MLP neurons of a small language model. Each row is named by its layer, matrix (gate and up: input weights) and neuron, and shows model dimensions 170-340. Each number is 500 + 40 x the weight over its row's rms, rounded and kept within 0 to 999. Numbers have three digits each. A neuron's up and down rows have the sign that makes its largest values positive.
A block is one neuron, or neurons of one layer that tend to fire together. Before each block is what it responds to, as a language model described it from the Wikipedia text at the highest values.

Adverb endings and modifiers
L2.gate224:443509495516521512571536452520462502409507526467545468492472489485443555527523540514530486445469518541540512489538424552474433439474492577483459512569588568480534496468501437475540476498454500450562545482568519531520553551480522472531550463492441525451559469497537510556500432496544486464517469603467538460518514455496461461452475524497539474489490538516463488575437527490449587490486479419548544436583459528517564535439448479526499533496480497415485493503438458511525499485501470504493498506481486495482552453456
L2.up224:487537481466522555549538539529512484490549444494532601477525520482496514513490562524527493615516515533434454471535473498503507515449534481565500482519536560482465493416572444513457519558462514489453557460542524432502522538494477557531536597499446439495508488474454528475567473443519518447481569520512494565539494485454451488493517471467498521548443446539488529496536471467506464444528494520502433465530455480547484471494463592496518539525486529560484508481499491555525432512535485401521492489528485509485529497481
L2.gate315:512517452491488454521540486480529491481525510489508457444417491511495528513551461485566425523430514489466504484539429478505500482519501467516473486488473522490581511524493467490572468456528525476540487497483581498415447484548536585502449469512530416440501470443479487468540503496557539544476508555538501507485491433481517526520486481507538457467446506495481517510473495441536537468481471497427549473451445538521527516495563456511485555478425491455424499588458536488460548519563501512507479382542459569526473585483
L2.up315:410515561538525471501508470453503485472500497475514548404408537459476544511479507526538488474510527495503432565459546449525507475493525480479515471507507488534547504515521542510504476444476525519371519475517549494567510499512516538476515513482536486448545475494428457471611529489556467475468449483479535480593542410467457472474469501555473466422523467530467502525465470452449494539504412546453520487598531511533508459602481447422496512482544461558494515483467418500539489501564458587472433501546476521490500527530
L2.gate571:508489434487497508533365448449565517492504522498464431542524446501498492443542529550564445456486494509570437474473493504515505446529464508452486517511492527484517543551523490536596567519532526412507544564501383503561491414490451537486443545552549510479461505528531385469564500466520515491496502550490499561481517504539520474563524493480487509446430498535481429510497467467446509560484518492525527470570490477529449438508524548515557579486562492460417510527567449494585427498528506544494463467472507549504537611505
L2.up571:526541559446501437501603495483529617490435553491557514490598466524553493467560567499519483462506484499516500471472557495450475547553555445497497433561510547578465528452475488451557584552534489537514509528453550434517562444499503517473492503543540414492506474477483572532472454534453392548562472444542561485535520501491400472512493454442551535499495497491558571490460465489498478559476478552422446538530494558499452454528565530489495477584517441490462482524462491565494483551466468497474497436443529457485458462475
L2.gate1207:448511496490550511489522543455555406504488465597491520525534538535480462457509523519547480450431471515520468561496510464465461500509542532434450457499498487562452623462530559468512498441478500510513482426490472536548537510445544460473512500478489549515535462559413472475479431473559474505535471490484597470478434466485486482547495531526512441467547472414554568479599498452522437492525512509421473493538523483485433567601470571493489501497481479502521551489498531477497523601466431540514528532509487490575493490530
L2.up1207:466509456525495472458478521481489496504438524506507533410454438463484469463518488569447466528516462523463491483487431496562449571477529454552532509527475441547511491500510484466525499482495481539523481530430506539493433422516503540470491522527525501447468487472485472493516487512505504591479436457484448445487445483489525488464472494524552645483538515511529495497430513529524553548479503471505485525530488469575489507500504524564506505502418516438540465470520502591419539506515490466489546398493513491498518496422

Preposition after governing word
L3.gate930:532485527540537483435419442511481474514484578536470520449566533481471490479547504457503528563455514483430539547455489589510449460509510523540516555508468532556477481474465542584462464493516474541472431474585592498446459462492614541525465524440557501515494561487497499517458508484517448537528501473530525497511451446538474462481469517521546447510491449469509477489538418505511557500475501417542472560494505510514550510562551460541491486534490510467451473473480543475510520503534510473504551528511474465516518523556
L3.up930:566405454517572459485527547550501497483540431541519514515526478499458508503505509526398480502526479470474466479418480488492485487610523545514498490473410511502492524472524540530553458405489498508550532549531503396464456506499537479527454474462534472558502430508448526497516481562471508558498554548557464487509486505529469524368441511558413552557539569573446516444477487459564453486468503559508493535556538545498511596468486468555512530460478446485440488464430503483581503515499485476545488503474459507501468498565
L3.gate1015:511518500505482490533555467485539471511495489512543531508488454426475496464486468487478497458502528501448520477427457493487446439529485564506525527484436492455494486481552515546510578538577518574440508440472462535503434480400494478477564545526525436567498517490508513533537565481492587505474497418521488423519532520551474563459459547496458429504537519476540511485518509496504477545446458440525488454480516493487522502489545550522444520499557518517467506435388451480572402465538541486518484512477509518428478452542
L3.up1015:480515538452472512503531434493521458498568483471518509587528533501557500430485538523492491488425426581546510501513463510544449458503511530460499403473525485506482492583489534505463536500474573561506490522503488465520551425461478462504549509553456452608554463494516449509548452447481564515444565494502448491532451591524444564447477522530527494481459615528509525510465495465482499503455546544507517553533565525480478601534522451508519479492518526464460431512473485457449534472475515472538482531497484521483517461505

Transitive verb endings
L2.gate296:473539569512496513482532469459497544519570469501551452517536427440469496472504493505565484477538494502577493556501520483478450465520502535451548453461488502518559500471476433529490543478473484498553520529448557507488525435576533523530495565468529517539464575539576491512483512560457439461531511504479518522543562469480500455560516544482501463516526486526420474460481512433470470554443529473478526454525469444471526529498553452524495456507486564526453494425502475496575419477535533483510547512543532449492499529526
L2.up296:584502542487485480530464495582472439550521431434580477515587532413501458441498521509553549507532544453543566457517600501479479535502531468507469500449527527542480460527560483542530498467530444465566582502431518457477501468554495531548616462518518485491488501526547509480456489482540549435517528521527506496483539525480547550502509529459521468530494564563487522493467536471447526551506532526490489478417471488493546573516528457480463478455480522482534505524512512545473542550462473480473524480518485493477483449541
L2.gate388:522516579410491521497549480498532435568550542491530482457469507434510490490553507531466511622440422474539511519435504454464587502512429472489482471517506535520550486497492476480590524504542487482440449507437527509496511463476531514541424443513454444533487477469519409490488487453476563441515446515537448564454544505504463454507545613402473436484476453532454439500517491446488483539434560516495508486520513460479516531509509415527471473534540546441534490487434450453506522481422475563466544519489491469494494409508
L2.up388:453452527494490490545498467477562563522570532507523479426470430516473507534490550470488500582493450511492490574419524452510575530509422534479430490441520580454477540559452559425469458459561464480482443470505558506453532541482540549502418473403465467511492520468500443523494502483434529454491473439563447481475542500522531469473534531463488484490531548469556480501534549475466535536482546439463549458534501456437506514496509513510437457500508561494547588431417507481576465499511497482511488549535520463501529521557
L2.gate468:499493461441504506522480505540504504533546504489454536544571476521548568458467555532421438515459488521485408455474519436571606539517499505555454527481493491540435434484517419445455408538524544507547547468483479506405529538484465547444500481395465469462509497504485459523455463450520502514518435431523536502595536557500460473516513520539506530505434546504498530490541553487542449490489477520496532452449510456494551451486452519517527428510491457518476473435538484468504526479469542545571534483505508477540477435627
L2.up468:505558546557483449564473499454522520516458471488514530550553489512445522514503484520514513464499510508509502484495517461573519501533523543555438417436541433461525477514497436434584471484507492546545542496496543553395533518446482533559484481463484413546543491513465494530462528428500568434523434498477471446577545489471493448503498530442484534501534512563451484537514561458468485481472438495522519471553466531479520525455493476565530435517474522487453469495476546469583491478508548590482552453508559536440436461570
L2.gate559:505471483448479510477483476503496553465528562503486490522518529460482575483557464499498560409493493472477461560571552466482464526500536519483507479490547480524529452472517490523504506529531468534524504419497425527471488520479508456460486499486489481519520477497544457515482502521440442497531444507522546454432423468394402547525467530434468556541487508495490533401520509500457462492433534450461441544487448448499564513444487486537523535493399499513425525508489489481548424492561447539419520488460456425541556550556
L2.up559:515508461505519451546492451492491476554509487543488421457461502523495533491558512526469484519550437503529445529520466588472446490507452469487458496481532461447507555467572526480452528485488490517518544474447505493491492535476547536492465478485523464523522501477475451514405519415494583460421457448472564491482450491540455516503443494498503581520497524532456456471474552552553565476499507496526480548532502472467489477516474512518506457460564552485507500463514496471511551514449539519491527518511580533482526544489

Degree modifiers and adverbs
L4.gate77:484533454475497473492520496462488409487446498502454494536455473469526541447548505470563447522510543505437583584521521501405507442419513488442495544561500538504534466516510487437509473537532501474541501502508553481418476480501445494507492523484527533509490541451469461490468448521520490522520512521579571485554493429477433437511535461490540568500449494483530459439496390495473512514399467472511477566531537448518488478580495557506517544507511496465412474441489439528422483521483550497493389477480508472488507578574
L4.up77:494531515467430501469515441424487421499496466493520575536545422414476490474531531490516507499478555480489453519529475448511494499499484516516537517491459484575545552553536515462442508520528495529569484484550538506564500530506413461507522513532425466525461523465541509507476469503477551472483508504444489541501446433472492394513532502470556414416491482476580551519375504467580487488505488517476489515556493492489506548515556511486548449430530565502471520532588456449482528532499520469476463455543467473541537601471
L4.gate338:498478495513479578471489473493474525469506410442491467506444532475507493577538473481551513447491469497493514494549537489483565533520501479462516477464485503535520562447467536506512464524460495527469516465500544470533495485489525523496478519469606517503455442518497513491535455523530519509467468527438465516502480467535485461526494510493407529551467434562448573392442494469528408477567497477502513473486541474558557419512494427450443478468505457563539441505480491576439445460537537558534450494479490552601533483471
L4.up338:479480521483462460481589491433525514460489396468479515416437489498491455475552432513467434536511560443471507451568451452550574538478552484488525476511446527469489479511454429531558543474469506503469488546490492481436429442477498441479487437496556589515458477540507529514537478510533523544467456503421566493551525480485479425556570506523428450473551487486473519488499525534434536499479506490457511532462504497473512418518516411488577502507462412458501520509457486515436552570543511526472456478483433450536505486535
L4.gate349:472536514479481489500439490468553521451475522491587500488535533434444453452514408469499465494568502495445580464519511448589369513535423511535542517509526450594501512515512472524540482453512527532444459451490494501589475525596566529515527595477477605472477494529442431409476430505507488570533530450456534490502522488516499471504491495497528486480501536384533477457456429514481535473516434604461480544458514426509485510489552530451499465552533487505519536477455506519513515584474465487523535573435490416425477456536
L4.up349:478478524513559472555489495459455507569439507528546488544480490465524506508556488470467556516561480596421535517458479554559484455575493488469473564535559433601509495495448553518557462472474505527464475536524543439562483469553479470491469491363541549464443470506545451494411468504525504463469489408496560470529485540503465461446451558501485476595479460539467452516543527489439461413507502589482503475575536462492506533489513475446507489473579468475478439470490449506429441516435544579501488537470577471467490509534
L4.gate797:507550544471480486497500462493508483495421495464441516466464538430546457558517534432480478541521504467566538513539468502466489474427489471459448482482438527530587454486448458597530514466471459435446449432484516469549534457470498461466434482512538549411474534544546475489477488512523531479555477459438462457545445540499462472512445542560494428556501563509555439452436558454431553492521454470464442590511468522486478497523452425523476556514528498527470502454448417499459535584459452495504545405465496432436408456505
L4.up797:510454506503476506474469425405566537428556501520540466505530468537433546512497467507436507483511559570501408500538478466517505456481456576574459569502602533477516496429533423509470567472486526523483533471469452467490577500541543466416461444507476476465598518536432388460474473520618564555468545487516547494487479465475526454561487430447530614447532532439458589494524507484474511528512576481533492529502458496529460503493486564562482486516472515494494518479508490520506411468466490500548513483493496502555543502442
L4.gate944:491559486451505433493443461556521550478506445511500432518586472523484494471519470507538446484519535483391509470524515485493495501477466454550542540485494458480524529511472493473477440541437474460518437469413515433525546494462469464490481454496544518442540440469566471473524578478464501625510522498485567512555483486557547465508454537475579553576461491513479515474503524514462481495531582471493451414510489497450547491478489532421484452441515510511487499486523496505506538524472487510487569451529494540530523477507
L4.up944:505480534441479474526576533536481482550457501566448525502523550522504592418530501479528523518493495505416555509470491533510531532555520457473513541504529493539530553496560508475424490456514539510533542469511497553517471467479438483539564478496513530454498507497488462573490478486524501462529492475502497447481545453508478458494576496548559491473508556456534450484464437483531496502525496479550469539536449545519508556426549550592527506497462461468523601501524480516489516612448459466476488496523499408520533521443
L4.gate1029:442511553493535567487499408486497590486434524511485462493560506500544535510611488459455520465576473499500508508487514494533554461531562489454509518432504474514515519426523479475526492535460506465522528528468522463497444433483479558508517483443479524579441465559496560499466483517429474497486521463537514482480505516495512493474459587527492523520429460456442476512447472480510508485511492458519469495533494540533441538502553512509546516527514460513456456507446461573530477552445546516537554442543519456559512457434
L4.up1029:536448565437523516542517509478468598454438567499519445563576558485477490424515472428506471484496494588411478399536484404465513474591492477541483528516523430548504542486505534494547472525513589456498460494488509523440496501506534472530524493537469539484500475471509403490493537451503468414448476441588511522439532554490504483526436570534468492544547494518493482509479500524450482473469498496479505516440430453523454491476541423487459548491489423498470484482530501579499488499525514489535489473462521470482555518508
L4.gate1231:487532542527494460542534459448567510555459541474429483532484519612466470450495542526528482517511490580540462521530461534529525506518478487491508524512509426456530526470466524518493464496515495529449493532517583582553493497520563476542474486481534570453494540496505481495411402480480482551567494475521556462531544495517468442464464477475437521520542516490456604489548552455425480538516507491525501558486469586472562463467446466486562491515460527502480502482441551490545490453537476526558474528507479487432543481499
L4.up1231:503467554470519487507476492513479513543476496454545481530444438497484601456534495534512502416428504463432489442508546508466487516456509510490521527473512471528513496551559428532508486447526536511546465496551482500498479478544473435571526431501526511516462542482470496466518562541541457504499413471497522482555535486421472556476550489543450446463530515514553505461475535445449548446496419507525425491529450507528537535532451552434488524482512527455433492493554544507563475502516500488421459502513533544540534508522
L4.gate1265:574524482570474491514508531501509533485517472486538498518519470455431528489456539557548480517531439543530540538421545436465500453511516543529485556535489503472586446580397557493549493413540468515500503454548560481546536468483492512465530557503462587562501466531571511502447415541531525513571492496515530518487525471585510515514512490427514503461559551453462535570492423539554536491454482495482585460466459493552498495470442436476591536507522507521438479488482454514490564596465529504380476549508501506528561520461
L4.up1265:542474489546520503565489500522546509466515503454456527411547429469452523498531537579590516564448494520449471504512462438566523562496513514545530521433464517436524500469463454483517507486491456487420504498552488525467463474562532411446495578518509523423450504448480501460459465453475540547490487439468480534469543463463540480454472503443481495555499451511439346543494400543580523516492432525606519500435559517549467463526493466507542519512481506476573492463504506467512506474513502466504574470558470517538519517499

Verb stem completions
L4.gate197:500488475535424603504500505624531494448534504582481539513465461483473441496505499469460514500469463517547443468455442496522495447576509538497450484462521497515469505505500504512541495515536476446463484483545491454503415483504510493497502496469525560514453519530474521491481511518498485511511495511524522520496536511510520411496531550516523535508435514541472460541567501521454519524421504464548514442437494545526466490395454520453459454489493486576554560565490559539434483479488576542474483588439494452520566537519
L4.up197:450535638527481473441509536493437551543473481525453473430495565524474523477488504489509490434489521512454497473499515545514481469523471507543446519485411463459471447516499488489464485539474491488496496367476541542494550471515510571434573494509503512463431473513471528539470546547543515564486499418545524486545468501442467459495437519448516515487491486510469446476483502459449464511513493509472494492488532461494536510563543454453540520449436498524546495493495427496455480472463479543494535574559605497486390451531
L4.gate296:536518451485462516467411464502523531487494516434510448446525505434495515507523473544467611505556494475547478470504457569524521478424445561561443506455494550505523552505499529441463495511554441453482492561572456487446518510475464470508459501537445513510558539507446490429446448489543513530469486500519513523530486450503483450542520562559542463520467472550450417471494492411503443524501504467454480495545493485482477490431494514508537516491496559491461532528468468572396507402471439513493556490495404426503467517512
L4.up296:418495460405528432537509500461495573474588501459484499470501543455476496454504473533488518494466489457506499487426415454476519527463445471444549528496479487526495464486456455480496465496560433487459529479489426529484485557439510474519451513435472494515559561508489527511475563485482578497509510486424450537489470437501485521520490531560497493538529440556537549581438545461542522418488558476461467529493481567491489493472521560555587484515523562522501490479439495520483533520483523500482516510505505489485558397534
L4.gate327:467512442508473501504535430541531528518545450477463505473505574402478558472518535519510488509425538531514447487478515528496545464554458422516503473512474535473458489457538502549441502565623544487495486510501546522409492545550502547449482516512504482512549473521471451474486434494426442512557488462556515464461559567480539533500499559599525493441429475525407530448470582415535479557475568492494467511522529506503491464412570466477496457508436509473498478450519506481503450517508525492521478524470472461489477534527
L4.up327:489514519467491495529489502538496522486502498508517483475518499509486569491502526502489494488469415483497499486484500542465484454568518527484472486427527496487543432563488480512481549515564499469465520506478513526458516551505504594434488593479475482496586511533477488507545516492516577503553456483550487515510494463572454453481502481522432476475476600557433502492475543450495478494527572516449494502492490509555487519454448495420471498525504505439524481396462496517564528384509547489489522573508485434467525496457
L4.gate560:462503508553528529568504462499505595534564507564504438546420492438484546458494570511445502453485485514483588480485451446503470502497463489486497524480464483539491514516568470454484491500594522432480537495521483472498524483448518500474565511503453479478465451461456554461528459489515483449565438454533569455500484535529463415445554548462466497452403511514528446472475498410485548485520504510436536449533538427487523460456521491456432511434427504520499479486475505519504445438440552493438487502497481456477500489546
L4.up560:499505546473480546443496489524473515512488512504527491440486536451453495475470555510492550474510525520508531488535473555504562476600533502515502532507506457468501469548585531527400506543565554502518471491453499588573528479570568477485519495552527462429471547482554491490471467504431490479593457536580552482532515539585488432477573612454466476508508501437451561450476429418483447501468546487483472481518475521467541515434558546514470575502490454488488478508468486509465584484490443552496525560413505426507510488576
L4.gate985:471448520474619494564509473543483508521480566620502487520513525439504452466470460473516485494510445518508558481452529550498453569513507573480470469463475515474555497602528474513491530495582541505529472503496553526533493453436495499509482434459468447493498473483549490406527486435447447469562492478537496521522477425532524542485470539502516529468448518515499447538489525451499487497485601514451542479534503577467566477562474451552493502574528452511494428473537462470508503545460554570467447536509429426486519479591
L4.up985:443454464443508507565521451499503465533550495544547568509528481540518527456432465532443481477504491508498513537477526499506547477534496477518447479511498502530507459523513536554473509472557481489533489538471539539433491576522496576468443453533498439512483506493501512491626465470479484566470444457487527541530523435499490559504544508477540494497438597416485484560512586494464537486461544496476522518485536565522472535520481444473501598534463505462474540523445509493499502507511477513544457553538455414502483541543
L4.gate1185:452434485457492508536566564574442437553454443459457500492575457568485491429468562511498591525495524574517468514411495549566497458439527487484557495399547488448555517475536519463440506518531507515530563528510581505487521424533477545498518483474475481498497489451494466548512504521394417539489480536533496512507577526507509486503564524468532419534478572518496477558449509539525468440481501575549520491475484498407545546516496527497546495455471510492474484467541523538476566561498512509467454481528487418496481462548
L4.up1185:483553497474550529477515540503467527552523526525506512446520500443459415446461525524475487498501524528538500521458498499499563487496570567475501502442521539503489512569593520477402484551546469482522475475481454489503413511565542465531420426516470469545480542471511451479567483485471485462495492412497510473524475530520482458522445465491553441511531559487528438444446471490539573474469422492480545563508555458469454443494489498480501473487530555492458504504512423488504501462544480472546517530504498503483411522514
L4.gate1272:489482557480541521456474523431450444497488555519508515483551478446509493467527555438439508526498488508543510468437459424540482540545455564590533492514502464526549552622534495469477416574535522455486537498457541491556433502502476446500468514514510524514449571463471528525511457566422455480470493473493548451572459478480490452472566539544542454471435546526443548449423509494477502460566557508512630430541482468492456555478502455437484528415538533435497481464431477498478508489462469516534491525437495428504495503552
L4.up1272:521543482487456475501527498500454569464489500493482544505529480431516501556516508474465472465458580447529457504529538447535486461527531539548475495510499513514557574473505447491502553515539453508521454517455547494483497470563539536440480430466524521521515540470459524576555445491493514503479467503535526474577524506540514432477487577513506522528469528456521494483464463495567523507401521521506482443504463508465542538424474464475468468502540479454440494501459464498490470523510457523504419503509542442557515490518
L4.gate1338:460554487528501551482539511520495532440526522418517461448591517463592537518510581544493521552514545513505522520495470508523526490451552463524558519443449515512539473499532525515515543456581510524505436526474489484610452436498521509570460489515527508481573510472484481501406513548448544549499453517517524488502530466449470573514449537565506440465485489524484532534466483533482445531477497484494502427485455502526564447461475515546482473519441456530516509505518424460488483578440468531442472568529504550458437512598
L4.up1338:505549538462564559543417486499540458550487471499459470520508454497442457581523478549457464470493574513505511499449515476492451481536545588475535548506466457493521485451498495508496514403535492510477544474508510481535500479539522490546496481555495552500540444443490481499458522543520447531512516457520551491491495517529472459535507544421506407521507536470520503557472488463433543533486547511426509519508489457463468476521401451521446493488542515437416472583402471521526507463532438494427494513491483516539488475472

Degree and manner adverbs
L3.gate238:460555511460562528468564500513511422539458496526425465450464507521550499402513521509513460420456459516522531528521440518478526498495471530496442489583502505474527444484524486495516569546437559548533480582552541546504469447519482471540548508555526430559461482453523442513595507551502509515463521480535481472496495420509459505486517502565479492506542524439485531468424439561465495469511533513492507554462529516564508477500495471444515505509504495481458527459500518462458511572457542485482450472527450479492500532488
L3.up238:465574474483501519505471485412505499484545472532522462492492468527519445467521481558485546448495501538432507505523480509513464430509405469416541521486511458493455472502437569490515491526506513579447491519558511501486452448605406488536556487526528576589471539531490444530494514533507468487526537445541485496497595453504479481487473529521550535438474538442541506414474424508527523465486507428511487480503533457518522504550520501442515490448455489491486564506460485433500439465546477467540462494528515407530542494512
L3.gate506:508512465537489546434446498454498454540524439551529534497527435530542500501553483540492528427561498529475437496423492461511522458454467475495469437523500553509501573498514418513521478410448464452525563415525478457543477500442444450588461528498470554411482498501466551463467460560444461537521479491515515457518494469473564492513421523606557515486528538493585499488466486484483535448511453477512496565511552507543523432542487555468499583511482493512466589569590504465450463536466427491524601451505528456478543515567
L3.up506:456549497467485522480650476482450509511543503547495451495457471519483445509492572581483549516480485463527470474533481506494487548517536497524455444460500512571470511463534474520565454514462454481591493568504498500534496512539489479384532492457569561553497501522496502523528460526491511485554466498455532542530536474509511493546386564542497502496512548453513500445529541530516492488464525451493509506439447527582511430485489509521459488486496432510530503481528480577528432524507476524554472428506497487548534487471